{"n_layer": 8, "vocab_size": 8192, "norm": "layernorm", "norm_eps": 1e-06, "tie_embeddings": true, "extras": ["capped logits"], "init_std_qkv": 0.0265, "init_std_o": 0.00661, "init_std_up": 0.0265, "init_std_down": 0.00661, "train_tokens": 566200000, "steps": 8640, "dataset": "wikipedia_en"}
MLP neurons of a small language model. Each row is named by its layer, matrix (up: input weights; down: output weights) and neuron, and shows model dimensions 272-367. Each number is 128 + 24 x the weight over its row's rms, rounded and kept within 0 to 255. Numbers have three digits each.
After each neuron's rows, "fires on" lists the tokens most often at its 100 highest values on Wikipedia text that the model never trained on.

L5.up2027:116125132137157166116115132154132109046140133143077104120093157132107137119104114115063134148167172129110123126063139173174139083111150137098143141071150159124146127119138134145138129138111160106120125161142128156129058111166103133076113114102119148101162132180139173146134162122120106138
L5.down2027:122145142149106120132131134094119109103116116126138148153135142119155131162117102117151152132085166138102123145106129147145150129167117098079169104114112140131063150127093157141110166162142080134165148156146093153105085139144144150128153122096139096144136083144143174118124144153125186130
fires on: "ed", " to", " of", " by", " under", " for"

L5.up1840:126132158115130120129086188140118141106121173136127096099121138161125128109132180152126167123135088159138124131152156124114122137146145137184128141118151133120134120120131128138164125172143131146140132116108155132116183126181115113102108174112125105143138120129166133124147155145146114142
L5.down1840:121141111129068160129119086106101142149169114115118148183137108158147124097103142117163119133140113102115087124123111144160123139103136145153178129123121146098126107168136062085172129094148133115148153113121153140123167150097108100128136139146115113167102149127095126141139143107161132092
fires on: ")", "s", " in", "d", ".", "st"

L5.up1120:156136132098089184146149155109079137117149151126125137133111117147105129116145169126133162119095118122153117099084113124127086107138134146129174133156154142108066129113136127155109157106175113166160124126157137122127128097107086113119130101129129145117130107081126161116123110122075099126
L5.down1120:141162141132076155130123112146150157102111148134106099092142153104142135143138108134090155131107124134113106137129071118156172137153128145131099129115104151129121166091151101121146132097152097132133145141109096135170143127103182144145119123126153094106107147163106145168123135134128118086
fires on: "a", " have", "e", " be", " had"

L5.up377:114147110104156148103115126127153111146119147120129116083122111132124157122097120141110123137171128113134134149121149154070172100114104137148157163093148144130144134135141114124117114052119142123136117133144111112125159139098115164140102148115117115077143129081122153104075145148162186107
L5.down377:106121176132117110117137166135127127139083141125139173131130170132125094138116091100137125135148147160129131162121137166062149132146119118138135169118155116107125149105124114136156136138142175161110149148133118097166151103141139132134133135129169118111124139150170122102138095154105155120
fires on: " |", ":", "-", "|"

L5.up763:149104155133129137140118113095133164078134142120114113097134132151113151120110114087137138136130145148117111126137155140131105090105126115104103145123131127153089119144116108141172171094131126130126131115141131179111126128126143177142118175139122115159090069095092118126106114117086146134
L5.down763:123163134140114077162113132127103121165110144111153124143118103155113118112140110114124159155134122143126157110132145132084160145121106132130113143132066092130118070090124109110141161145108169133129120100143152099108140130102136137122144170095119169167135119132102135141147161103174085102
fires on: " to", "\n\n", " Soviet", " in"

L5.up1586:117138162104098178143159125133144091080105116102082161170135163193132117141113140089112103158125090125158135156120127136154178111113156179148100148150174142127134109130095122120103121082137168114178101191131137068158113100131141162113157144111145154104173132139123092086147087124144136180
L5.down1586:107119126135136121126106149144124132177112143141109131123135082140107114135138148116125137182144131111146160112156126127115140110146130127160150142129112107132103126101147179118129054127126121105126141141152125149160112129183121136081127134124129128131113086155161119049135131128114140132
fires on: " in", " during", " at", " of", " the"

L5.up539:158077135154110109081166120124088125115136123098151152130108132113120129121156161116125102133117134148166147098096116135148142189117121113128112147155148174054135120145135102140144122151123092107149147101114194106090145130168154106097138090101103131117139171150112123152121143131122154145
L5.down539:133193106124133068162126177160145127107131129142132119090096150151132107116111101140161169138154112143107098115165109093122124132116123124116153132112112150173112069102133101141147087129170119113147159123186112135118138118135121166184100093158166147138114102102138132155136150119143148175
fires on: "s", "t", " |", "ent", "|"

L5.up412:099120107123123130128105098114096156133106137089138102138152201169116101140126106124153129176113125146157096137138107149104164137162114124124123139103172170125160100081136106110119151097132107112110145109134112124151123106149140106133143106124128138144109129113111128107141115150061179173
L5.down412:132129178165135137117100160171120117125161115112109192159109114125168099147123152136167119112168128154100130159142162153096100110103138142133091122155151118087080116197112101172115140128121144117144172149082112152135127130109148163138100166114121082117145143173089107112120105118160130132
fires on: "-", ",", " the", " in", "."

L5.up1463:143122162122084174114113141106173163062110125132132099132113158115122133119161129140120141092152144106158115118156173132130136129113123119132121142097045156134132108127163130132126112132115133156103151109194127108165138128112153124145125129094161122123111124137096115144092163223128153190
L5.down1463:128127099142137067139117097114126146174134105112136163133084129158129163142119128164101146121132105165126132117147161169105150144146118131104141144137121146139104149119076127094131131112112095128172133103127168109109070129089127115121169105119164186116112143110140144120121112148144080171
fires on: " |", " 0"

L5.up1730:075140137149153124132129134095064127119111141140119138148168133165164111115144106138090186109126104111191104114161135096097144134083143121118131163139142129144127137115115123057127120102121132103115117088122182155120128091119138113118138139126106153093159157178141151150143112115100098139
L5.down1730:141145180121109140129131123119130155145157164141129121109138123134113119097139117165114117097114130149074138123125124137091152179094089120123127116100115146101114143159122122116118107152133106133121126124131129126096087085128087079107171155154144136130147124119133114107138143109151151124
fires on: " the", "s", "'", "c", " \"", "f"

L5.up1721:138134148106147118119133119074129109127145145176116090145135132099106131149150100110067156174146116082108115108146080157127087103123166123158088139100098126091158168107099133156111171155098118111118141143152150150085136139178120133109129162169089104114136105121065138105142153129138166156
L5.down1721:151157128155125139139159165100140124141118119157141113139146147139146151119124131101144091128098125148072100118110146153119115174136112103122148125150139137152100164134096106123157097143111152108112120104144112102139170135092106095106144091146108105151102155113125131187112106146158121140
fires on: "\n\n", "\n", ".", ")"

L5.up1497:158152101146137183119100162135063134119096109141149147122084129097101097136174101096082138131134115191121103129134135153090130098087092099122109157111107126160100154113109145140155140113097112068136133140110148159118171096099131103088099156134111097120136093107133132107146125155132111119
L5.down1497:134162150114144133105112126169130115143085162171142101154131120089122110140151100163107140106138140148095130131100130131120139181140136102094147148117150106123139139118173088175128139102101131110167120100126118121128140144145128080119113095110107115144130141121159153133101114145102115137
fires on: "D", "H", "ing", " Do", "d", "ed"

L5.up335:118169177123163111135147154170107105135122152150105148162114180137182143161146174080117148099110157136144127139112161126129111120135096075159131107129114113113155136108108101152123142118104145117125098107180134138110118129155126144126126171139139155153111113135132147131140118093114104154
L5.down335:120128147092086092113096105144120092155151126110135123155098096127155100146188144148139103155127136137132123128161108111139161084084148146121131105134154159101106139105135118143153111132109091096119113109146113120135115138114164109171136153095147119111107135145120124126116108105125113132
fires on: ",", " |", " ("

L5.up151:132146113117159144087108142103123089118149130151079130065112111115096110166082159127113125092151136158157039140122120122154127138056158167161154168111110139123138088127111138141103163123115139131087135139106099106128136105143109101122135151164124115102051131140124108139149110126130131137
L5.down151:077129153171093135086123136106157149169145146160154145094137148169147114154161130134122139119136126140101124104147120176153147147142124092143107123176125085137129098102151180146113167111155115119111119126132173101133158127097124106146160113131200113117149117112177177115102111147140136094
fires on: " to", "ly", " Sm", " stra", "ally", "pl"

L5.up799:096131077161140150126134143106103100151080125111135134111157123118148146118088113112083140140091102137118133130098111149153145127143152124137096145137118156104129091112126144194165119097149117139136152115116080140115113105145153118144144156117134138075143146073111143139114151149139160073
L5.down799:098094135102146134106130123122140102109149098142124091141147119144157145095123113119167142164150130128141145084155115151125074119088118086110127117107173151165187131122122116142160096194128148131172093137147124091129117130120100157096115111096142102158130122102114134137164123148147125164
fires on: ".", ":", "-"

L5.up684:118167127130121100101083089182099115148075177096161167105114118101111124136153127114151131131130107162153121133160108121141160158138141157105107129079133141142109141100114107184142143141146142098091122165115129159144170132144150104148120153157165160102130140143127130099081143134113162134
L5.down684:121121137107131169113050113148118109151140118122140107140150072166081156131133130178149141164156096122117172153141136135118176083147130127112129174137134159076121178157161138099056131168098131134170171080144136125108145113145145196125127162125147140138138121126144131137112138091119114083
fires on: " the", " in", "'", "s", " on"

L5.up906:105102133096124188057115157056113108125141140126142101088119150101138116116143139154088129133089124146117124124123104118112140144142127128119123105131119111148124132124158094125159112152106125193149073143129139173140131114121155119152123186128115149135154123113108121135138125087154127152
L5.down906:109156084137134127156139135137136131109084105100142151140097145136146135108118152123112137163146109108120105112138134112081156123125112111114173136093115111107125159123111161129143131133182139118068132154106120107137097155157152123101099111120116112120071122118171123141123165154137113103
fires on: " Men", "-", " Man", "Man", " man"

L5.up124:153137141113119144113140141126152131157135162107151150132144139164086073153099121146152108125157139166167145134159172170106102134116121125161164152169139105165106122142117153139108147084130136118120103109142110132147128137136167116117099127138140142102093090100101134108107094117145199164
L5.down124:106138083108170111124118125116127135134118137204119133113096119112166163110142131133144106126111136108136162122121157129145132151146118133147114113110196122145140147123106096129118122128113129115151174169114118096099092154098133131200133135131108114126162116061110142144112119184113097101
fires on: " |", " 1", " first", "ss", " not"

L5.up554:119111145146131121138133134115140137140119124118104098128144184080142095141136116125138135104120074095102136144165138082164155106134128143123128124117155140136104134129162110132152115114093121128120128153095129098136181146113105164110174120182126138095146114133130138140133108106094125118
L5.down554:123136141136167125076161139133128147101152153071092086148145105101114127141109130113162094108109099121124094152133093130167108088149145103109129160145137137118110090132152156133083095141133095147132103168119108133120162155132121087111136090101148092119170129165123136124090150141094103182
fires on: "-", "  ", " the"

L5.up1338:104127144127126150109118147093144153144145147181165091117176130133108110100151197163127146178138152158157190084117139126120165111121118092106146118148128116084153148107176124116130134136101156134136142100108103138096112119138167153160128116134105139090128135114118174142156137151113141157
L5.down1338:160146130141074114134140099112141173118135157101116146167093112158147151112144172132157151113130132103145120132160092131159144138113111128186089146119145159147156109095129140159136082089124126098155151151145147129153118132132122137132115136113161105145093118131084115167127132092134118112
fires on: "n", "l", "en", "on", "t", "in"

L5.up402:129129161135103147129102128100102157128096148127117144128179131103116114086181115090127150147149118113188172105156098132127163131131125124148177124118126150132094134128089114105140161145186110158132083141080131134114104123155092145119156174090099143145111112111130126175091137125115164100
L5.down402:092156152142143131142113135123077134146117098131127082169139124138111169131120195126149151126144135121109131079155126125092107108122103156139107161157123139172140169085127140126145088089156093132153122135147161205143115112099110089145123147148110115104095090108145147152128089125140120135
fires on: ",", " the", "al", " part"

L5.up709:128139109142155116114143130134123144148106098085137123139096123122167108144169112188154107145161107134143118141171186139150143154114097114138129103129139094087088141113150115155121134044108166127148125134130152135161139135120178145123134156157106166094137141130112128119137099151141155143
L5.down709:115108137138123143169110135118134119137118126158140094155150182174096118114090154105131127119153116125081107134113136125162109144133104118152131165114153132134156124145097122108116152111117130104135136165179098140098118151132117136123108089149144115120107118105168144120128154150134136124
fires on: " the", ".", "|", " |"

L5.up666:150140102125134081132113136153124139094124121127130155118128086115147130123139121147143102116132097153140133078120134121132168144121125109130113158143140149101159127130143133116152119175134161148163137135145125121139103072146147165156122148109121198106125126122137070119109183171147135133
L5.down666:165116112137122145153154154176140125132148114110124096109114093138121124127137139145115140117130139111152118164141165138178128097098111133180137085083149152134133097109107135071140121149100158112109124134107115136094178160136095118144112096144141131107105152153155133109120093098116114130
fires on: "s", "in", "t", "r", ".", "g"

L5.up993:147134157119164132199141126141144143111119129140166093136137091106181112131161165146147135132150110121143169151108104131154155095056100155107095148171167101131159131094128141117155138141140115161110111187135147133141111161160134122113117117128116107106151115097120139181100133113156128111
L5.down993:099120090092089101052114137087135112089146165093123123137137124098156101132111131139171088120127103170108104132125147140167157128121171153185138150174163085110164105146104126159165183126099144138105094124122140136115116121127141139130085160130113093155134140164105107126134174137107131115
fires on: "-", "s", " of", "n", "–"

L5.up442:153133095152131113158164130111112145106117150100087144126123142150060157094144108120131143115123125149129118143141141156140170147151153119108135166133094149122119101131164138090115108099162167109125119114090123112144103170173144110072145125126175121121144117141129139127100123139189130106
L5.down442:143149138122135116117111112086092103105108113125113117157117129153131128100142107127124090126126090143131151140115145173120168077136084112124132173096141126156137153112088143102156113113168101133151104136196120123146086097120132128109097119101154114158130117112100092114134134119130115154
fires on: " in", " and", " after", "s", ","

L5.up841:150124125115162132120107138125112182144132135157080108155135113138133164138065077141131145127087109195156160143135085136122149148148143130090141104141117143159111109136139113080121128095132122091114111139074081135147104124164118089128145175146163146136126087113077116183118133114117100169
L5.down841:124132070142130075164099056125117143125136127169145134136150123119123105129132119165134130164153077114137135108121116117144112116094128129120080138136158117165141118125102135123095155150115108145136109133098147148130097133125147108097161093114124113137135138115121098089140133129162155129
fires on: " the", "s", "ub", "gh"

L5.up1015:146108128098129152124147128095151123142147112161080120098128146140121084152123118146117107133107121096165152121109153115096158089120102125097156105139122087133084159089125140130127117099083118116140098116138114144112178136144122128113105141150142116101156080116108073117146114133166134124
L5.down1015:130154131140155110119138111153131085147122127115117132149103162134126139123129087145150081074104116122092146178113130142110096148145111112101122121121153114142131143085081156164120131185156136167105193160107148148081117115125170122143122127142086134115120125158128124144140141105087143112
fires on: "|", " |"

L5.up606:075149149140145168109158161134143109107143116148129105140118093085159115137107118097135121118116171155124121128083149154091114106129124086150139135088123121147137159077136130122158128149131133140154138145152134149120145159150135157116153115137131160151121147149165165090142153141159108109
L5.down606:109149112117110116096127107095112125134111143106123129143123144142124160141096136163124117129143073167110124114122129162128130115149128138137157163136159146091104085138118070101108170102129192144122151153146149083119153133177126119125106144130129163101167145110129110143111129132142128107
fires on: ",", ";", "\n\n", "."

L5.up909:149136124111115164101132179154148137150123135161158119105113158148158167118140150131101149118119121146124144132190091095140164100122126150109104114138118120124130127138129115155158170101196108142120133165118160166132149103143106123087154089142152118112153183151110097124140107126128127114
L5.down909:160151120117129134125111091130142172138174081134107067111131120121148107162132121140139149174137116140178108132109120166107159142152127137149135107129117152102113100096137169138158090117120122135150138138121125122096137121161133137146147183141139131162148121092117111149098122183112128153
fires on: ",", "\"", "t", "d"

L5.up1599:115124122092114123138133185093165189123103151115146126136091145121177124140123102118124129158095139139134170148125094136119161155084092097108136148141166157095133123123145135116159123136129135064109111131132113158148134139125140140085095159161135115121167116113084107125136113094100133121
L5.down1599:091177132124140134073143115105162091104125180153110128148134122151147112117133143147150105126127126124126135133108111146132140188129096108138129127145125151120099111159139136172122134120104111113141164111108099146127149135087094134139146165160133122074179164187150110134107189161122085102
fires on: " the", " same", "ing"

L5.up1430:085121131123137116094157083134141113111126137139141139134123117131148127141148166124101120151125141102124151100170154117155142129099114144145121149105149120111120135159152130151124119106083104140153160127105152123200148076102139142130165146146114113081149126152130142178132120112166123160
L5.down1430:160121116120139126113118095127155154139154119150122095147100084134147153109173158193093103141120150171120185161113082099102101101108125134099140118142164131151135144116154077142169121119119159141122131126117172104105101106149122101150158153162117143120130151108083152121156125123122092159
fires on: "|", " |", "l"

L5.up2017:158124073170150149102155118150132105094128151145156105143105146115149140082118134143107138088094186092103115134097125147118114125134108150131147122127140090127129158125157130130107136107156132151139097111138130156097131146196165135090128126122113122124093163097089131089130171114141071091
L5.down2017:106154092178089141111130118125155132082127128130104143122177131101120134119131143113130089106159138137116136113116160112137107107130115128133108120164133117170138124123123109145165146098107168128097156134090136084125109127124183118141176175127112120103135142132099124145134120125119139099
fires on: " the", " qu", " of", "s"

L5.up1464:072140108102102149136131112117101125106160182107099104131112162127112107113152121113125092145159157169125091131146120142157082085136109113082080133158122142113164104159135161138130164137159114142144141122142082094121114134177140125117138150153133159129160145137161142110137180134103129143
L5.down1464:112088124140127102126107086122128093111107139088133118171156155121138096128112136123108151121124105163108181117125126116072130146114116130114127137123143100116157134135108131090166126079112132112144182149115149100115109167093120122171096098141144119149163134109199138101112121134100088131
fires on: " |", "′", " was", ".", " re", "″"

L5.up1559:136154112118138132170136125127112158118129111116077128110140134119134136135108155131114134139129112153099143104130181120124126112121108169122167152146082119110120118075160141103142135115158150153132154107120146118117098102122151117100130135078151157132155115150152121133116160142152102140
L5.down1559:127125143135164138080168159133145111125094121104120109113069124148118122131128139134116128103094142145199130109145076103155140128167117137120091092144139140086138126125105131125155096146155141109098099122160105101147091143149129140124117120103115084167143125088125168121129152124062160151
fires on: " was", " After", "After", " after", " in"

L5.up1072:107165094129192129106093110140135144121110172122104147120089098149094136138092149113144105125097141126169113118134120173148114112160143160137195138123129129095105142151141177161173133135120094109152101145128123153115132152149132133112096116149104129115082123146124097104140113121134147179
L5.down1072:124121140140122135132139106134114125132135144111147102109146201129120142107118115155165115118194043114123129127158153060127147166109099131120123152122091159156189087124169072137082126168155177166087127137147123101090144125096144110154124169122142144094155162145137152144112145120138141133
fires on: " in", " to", " of", "'", "n", " can"

L5.up882:116164115127093095124098130128112145141114114146091122123103140118167118128109127132091149136124089096152132167147126134153094119125135141151148116139153105125121154096120117168130110110112156120116104119123125165116136149064079117118135140156166112128136094126176151140128149104107128154
L5.down882:102145135141149072146122145084160128119136137129124148131144083132070122155135161142176115070126158083155120138082117105111102123155124129126142131156128145144155092075157133110123140157094080133094073171108140136139129147143132130118178117151161134148153122150132155122101151104137122096
fires on: ",", "-", "met", " met"

L5.up399:149111076106136108176115125121116156129092153160115106099140128135155162145154132102119151101138094095159131098108099133122080137130124075140137142120131136159169120111111139162123114143083144154137149113123102085123122149158137118131144143095127103156130160141172170121123140143148111131
L5.down399:130163141137094088118139105111151107116123091110149142145094128143175132140057116122165156147148126105135161139102133155127162142152127136105125134179111130156141113149128121173102107157128111092126143123117162129139121117120133111131121127161122126144112123099120125117106091103124139130
fires on: ".", " of"

L5.up22:113122146171173134125123148102129158156135113133161100156160169100168077105106146129115122149135056139133165107125136115141167146140093112101120134131122107126140144160136121162106159147116130140050104135113140107164102098109126123110096126168110115168151136125087083180147160123132122126
L5.down22:105126110126177132123082137086124116130113102136131127135132122144144145154147114155181146101134126131129114155146111103112132142183156114081156162128165116152148128090180146142159167124087149156119138130131078131148139110190164147105123173091123124093127148109085130157109106162131148116
fires on: ".", ",", " report", ":"

L5.up1348:143111072155155133081122178125167130113119156159106125126149146137148136144087160131131111141153111146133105127130099195162149148097129110105132117104146118140111121116110186140164120165167126125134098176140103136147106138094155113146132132121104103139157111134116126159141126143157140118
L5.down1348:144076149105114144127125146152135141132095120090105160118150073106175141116138095098154120146114109125098157114109098084094107147145129130111099130123154128155162120153172154153125141118106149142148162147135138185128123124132184143145095156124127131138111160130105152179105105137141114164
fires on: ":", "lu", " \"", "elli", "."

L5.up251:095154164095110127120137187145123131147120124126113153110129119149168149138137089095125119142163100117174109160138107157100116127110080114138158127137142107122103124143123173115127119132150175126142138174105143105158154172134095191116130153165113166145147145157158113135120106144165143144
L5.down251:134114142138160123126095126147069142141144128069130133149157129133113167123114110130171135110134164112109105096150099129116107140181119108127114154179128150157099164102160117173154140118129134091117142151128140172100121122097124099177148134134136149161089129120165137117082146116129085101
fires on: ",", " season"

L5.up276:128100118130073136087126123159129131064154139126110120142143168137087121076129141113144103132116109115156120116131137099117112075139130161131176151112122099168139096103150099136094110132125104108135143158118142151150090131109160119122134177157125157108153105104125140111114116144151139123
L5.down276:137142093098148093120171111118117117128188115163124171127160132200109134124128177163113126105143142141144083150146132126129116139129125178136105182127091158168104132148124117132110137143160122119114149164127102044126118144112129139078135124120109086144137118129130135140144162133110123140
fires on: "-", " (", " in", "In"

L5.up1591:074109169110103139108117145145108143077112087131115123106103105122136095133173116151118107122092111133127141138104118123125095103096145129127131137106181136116077166157126119190143124074097142127074132153112105128152163117100138141114147116134097124078162160106140111156123133073130118141
L5.down1591:147079126108112108187141115134061125158155171155154108127106150135148149184117147115154123142113115137128116144180154122111104103144112131117101109154152131077128125112110138161080130145112138080114138127110154114090111085085108087147131137141143167118102114156144174126166150119115124089
fires on: " |", " de"

L5.up1193:138114133158160160134109167147146118111183092146097090121148117129147106134110102103119101136140116122109171111145137133109136131117087136144117151149125144084142126097102129142115120129134121132156152157107116167112143124101154087136082172119128124071150086160157101118144118177078170161
L5.down1193:151132102158080110115104113139139102101143117128150080160114140096173112114120153118062104135139136144155136087090080134129157084135133101133140129142101133098131102140091154097135131161135118174126115123103128121100122146132073168093100160151131121119140145101154086166153122106157131087
fires on: "s", "'", "nt", "l"

L5.up654:117150071073128123142118152120139153096143150126166158087112163107120125101111092122069168113165137106151139112116146156168116103077106155111123141094168115147126086128180169147130153113135134152125128117121123157133161131140190146115084104128113095153125153143154144114141172142102119094
L5.down654:115145138100124101144139138111152126150166127137127148115147131125094129104100104099093140123099157100142124096134179074107144098166172173090106117124131107169096169122155148134117110118105056141094109095107118149120132134099166126115118115126148108159098147130118103173094142156120113111
fires on: " had", ".", " has", " |", " have"

L5.up1630:158103158107137153147117149100167164128104181109161107145154145170119124082138139140166112121177143183116087133140114156139033171099071166113101150147122140080163127085121125148134160137104140186130121132177118175135096136163134110121091104166091137113124166100124143091107153157141140128
L5.down1630:101115121134143128164154185100141115132161127095104144102085130125110157152118149104124102137101132132145106161112156142122155146104110149129124137133151113120142104122149104123129151120075125134125105135113131159119112127124099151135117112087133087113147096151110133103140128124126147139
fires on: " of", " the", " a", "\n", " to", "\n\n"

L5.up604:091128143110132116148131149110150137109107092116105137084103156082121123146143140155128123134125155116128143101137136123090106123121106139119119144073117091146126144148068146122140134168153119131166147140148130140128142089122132158110078149138118175101106105123178131146108140120113158128
L5.down604:138130118078129114104109147110159100106114125109119141148108158160114136127106140122176147167110154120176118149119102118111137169171095136107116133117115113144111124126144116173132112116136128087121107128128151148106133102105097129125155166150158051121150161148114115117206116126132083123
fires on: " |", "|", ":", " of", " $"

L5.up316:137105108095134118164120162097107157148139127144145113098113133162136092155131093104134124136172100108159154120089084168121164153151123144089153135140081140118141110144161104129154148153112147162119121104097116130130128092154125093124109132168098147109135173106160090125143131136102092127
L5.down316:147159161134125161148141115119136157153106103143137121127114168128117121135123146121122131114115123110126132141132142120168129156130108127116117079105116136099140145177122115157134120084141134124130119142145104155143111147094123146132121112123149082111097106093126166163108128164155148159
fires on: " of", "s", " for", "bit"

L5.up1572:108148098132128191128142175093101175101149117109145108110171122168137141186125162134135164115148122135155148120112103115154109175142130111124134155118148119162130121137126143151090087120091111117140063144117100099142121105132144107165145155157153123136134093144096110177131124093124148145
L5.down1572:115136129104154115115101136150183133139106135155151132120087167110098140141138120153122095086097124153075159140135161145172112121109148161079119086152101137125076118148115104119100146111097113106127110095125133149131162133073171113128136135141166128100119099167091091062148121138140148121
fires on: " the", " front", "'", "."

L5.up1045:107172122121135081095128135140148171134122149099101114105120108151141158127113111133125071170121123105118133105124096131111130121101096104126167126083135119104180087136139114130171138121142116120139120141145149115102114178129137163136093090122132144179131092134129115120153128190097140139
L5.down1045:123106103103181152126152125160180121124132134130117155115141156116157112160122168161145111100114142115095136111127103131114131121141143130175114103160110097156101155102090124102109154123133085145090154098095105174088098137104115160145131130113156157152077129145147173102146149129112163148
fires on: " and", ",", " ("

L5.up875:123131099170195121117153146132123122122111102133134104138110136105116099183121150118120142139144122110107131129133130137133160146156165121166114108086120137106108109139140111142163134117092095161122113141165135118086145118153157092130118141139155126117096129150125149116137144175122112106
L5.down875:114126083143101130135071113114127123125154137136135104099144137124162128121145144124154108120120137134156115114154095116123119112080137134141132104132121104156172115103066140133175127110084099146184108128137115156116147126094075121122102186133105140169098110119123117114144134151138133118
fires on: "'", ",", " –", "ti", "’", "\""

L5.up491:061135137136118168166093152095150102121108132161107114132153120114155157142133116118118168110148120128116141129129153155054162134138109112137123158116143124108123126063119119114148108121138101122142152141160129134116130156175121130141145155143097098081133122114083165125131169144126178139
L5.down491:097125113110109127122130151159129121133132153109139095124140160150084117129102135137140134120090060176100108121116130127096114177138087136123121157138139126139202154097172121143092145152104148133145148134141125093109113136096116116119152117137151162135153177121192161145102126154153137141
fires on: " |", "|", " father", " was"

L5.up1549:107126130100147162124096162147126133119122104085127148159098155099159098099114096106103165107147130100108127116099116156123115109160133100165114160068177133127113125103131095133106118098086168152119134155142102123134114113161137132155079191141121081136149155124110113135105126144088107143
L5.down1549:120111127161099113185127132121131114139125122157136074103137139143103177161122111152119112126096146130123145149174113126161109148096118148121135156155121115162104139175126135166120151126122138079161084179145166175138105127122141131123119145139137120174126157103089128137127119130143138121
fires on: ",", "89"

L5.up1818:143132174107113136106148100116131123142133133133142104137170134137131117085159124119103152128113140107123166152148141108140138160128109135168119145079133139115104125102143112155131105129131113150142135130104080110131197141139121117113151129158104115107116134131094151116155133104134111121
L5.down1818:126174094162124151078129155111191099133144119179169122183091155093114108131092170137116131090116134110116132119117102124104141121124143135135126146113118133082139127146141145134174109115121076075092152121132167145123093141121132113182143140129133090130115118142113100132192161121139129163
fires on: "uki", "ra", "=", "st", "s", "e"

L5.up1057:142114138150125173149135092095135143132151136123128112124120081064139110111173160166143120131135161136087135146096144162124085127128180159099135147130153140130119105154109121111133142080094079129108084120128147127132134155084178108076106083121080161127119143140099110153088124123118127143
L5.down1057:135134096124154111132115133139128095162114174124141130109115172177152162159089132136093139166142113144142100106162147112109152156113067121142123101113078117129110161085171096142131145164134172074160130133119145112134123119145116136135185149138166102105138140123129154104146134135139109111
fires on: " of", " the", "pl", "."

L5.up935:123139107091138164143106114158155117146140121173103129140136156140141155129130106121112127109123162098184103112121155132120136097160105131161131136111167127138136175109115140155103131118105179081143166125174140134112112123136122123153110165152139168142119088104118155167130146114130149099
L5.down935:140157089101149138137133142159111154140153102129133130111134146204176151120136172147119063082142112081154142177123144109093130191130168101101081121132141108143127151128109145152162107130143107173086127125135127068144102086134116153137117103154117147143099144114117141094126119122133156157
fires on: ".", ";", "|", " =", " |"

L5.up1647:129148093149161107145107131102098139132113115126162116100133128124102183112158124136133178131133127175132153134141098122132132121185130132116153117183140144151141131129136167113159163114095097123126141140154093087102141132147137132149166121123142114074080108093126187128138158114131127133
L5.down1647:130118149109147106140137131119128105126114117108156082116133152124146132131119127126164137148157107128112132145090156123144129124093136169100137131121128106124123132119138102110128118174156106126099111105157121147130103110134136153175120124122125104113109087134139119111098119137145126137
fires on: " =", " of", " its", " Ho", " the", " at"

L5.up559:142158116165098160120134148135140141123132143112147109139105090155152133145175130129060145135124114212143125102118127141127140105122111102080137124136111104139096115092108135112137110120115160164107110119108141107169147142146129130091097135071098126124111144153145136164118186171113121081
L5.down559:120114112160145094096167163142117135141083126102075141136125090140104118139116122137161107112112086091098111172143121163092084169130141127125163115124122134140131127146113138151134159199106152106136140118135124155092141125105087118160135115130124194124114112163159150133085154124090107108
fires on: "s", "c", "m", "'", "p", "r"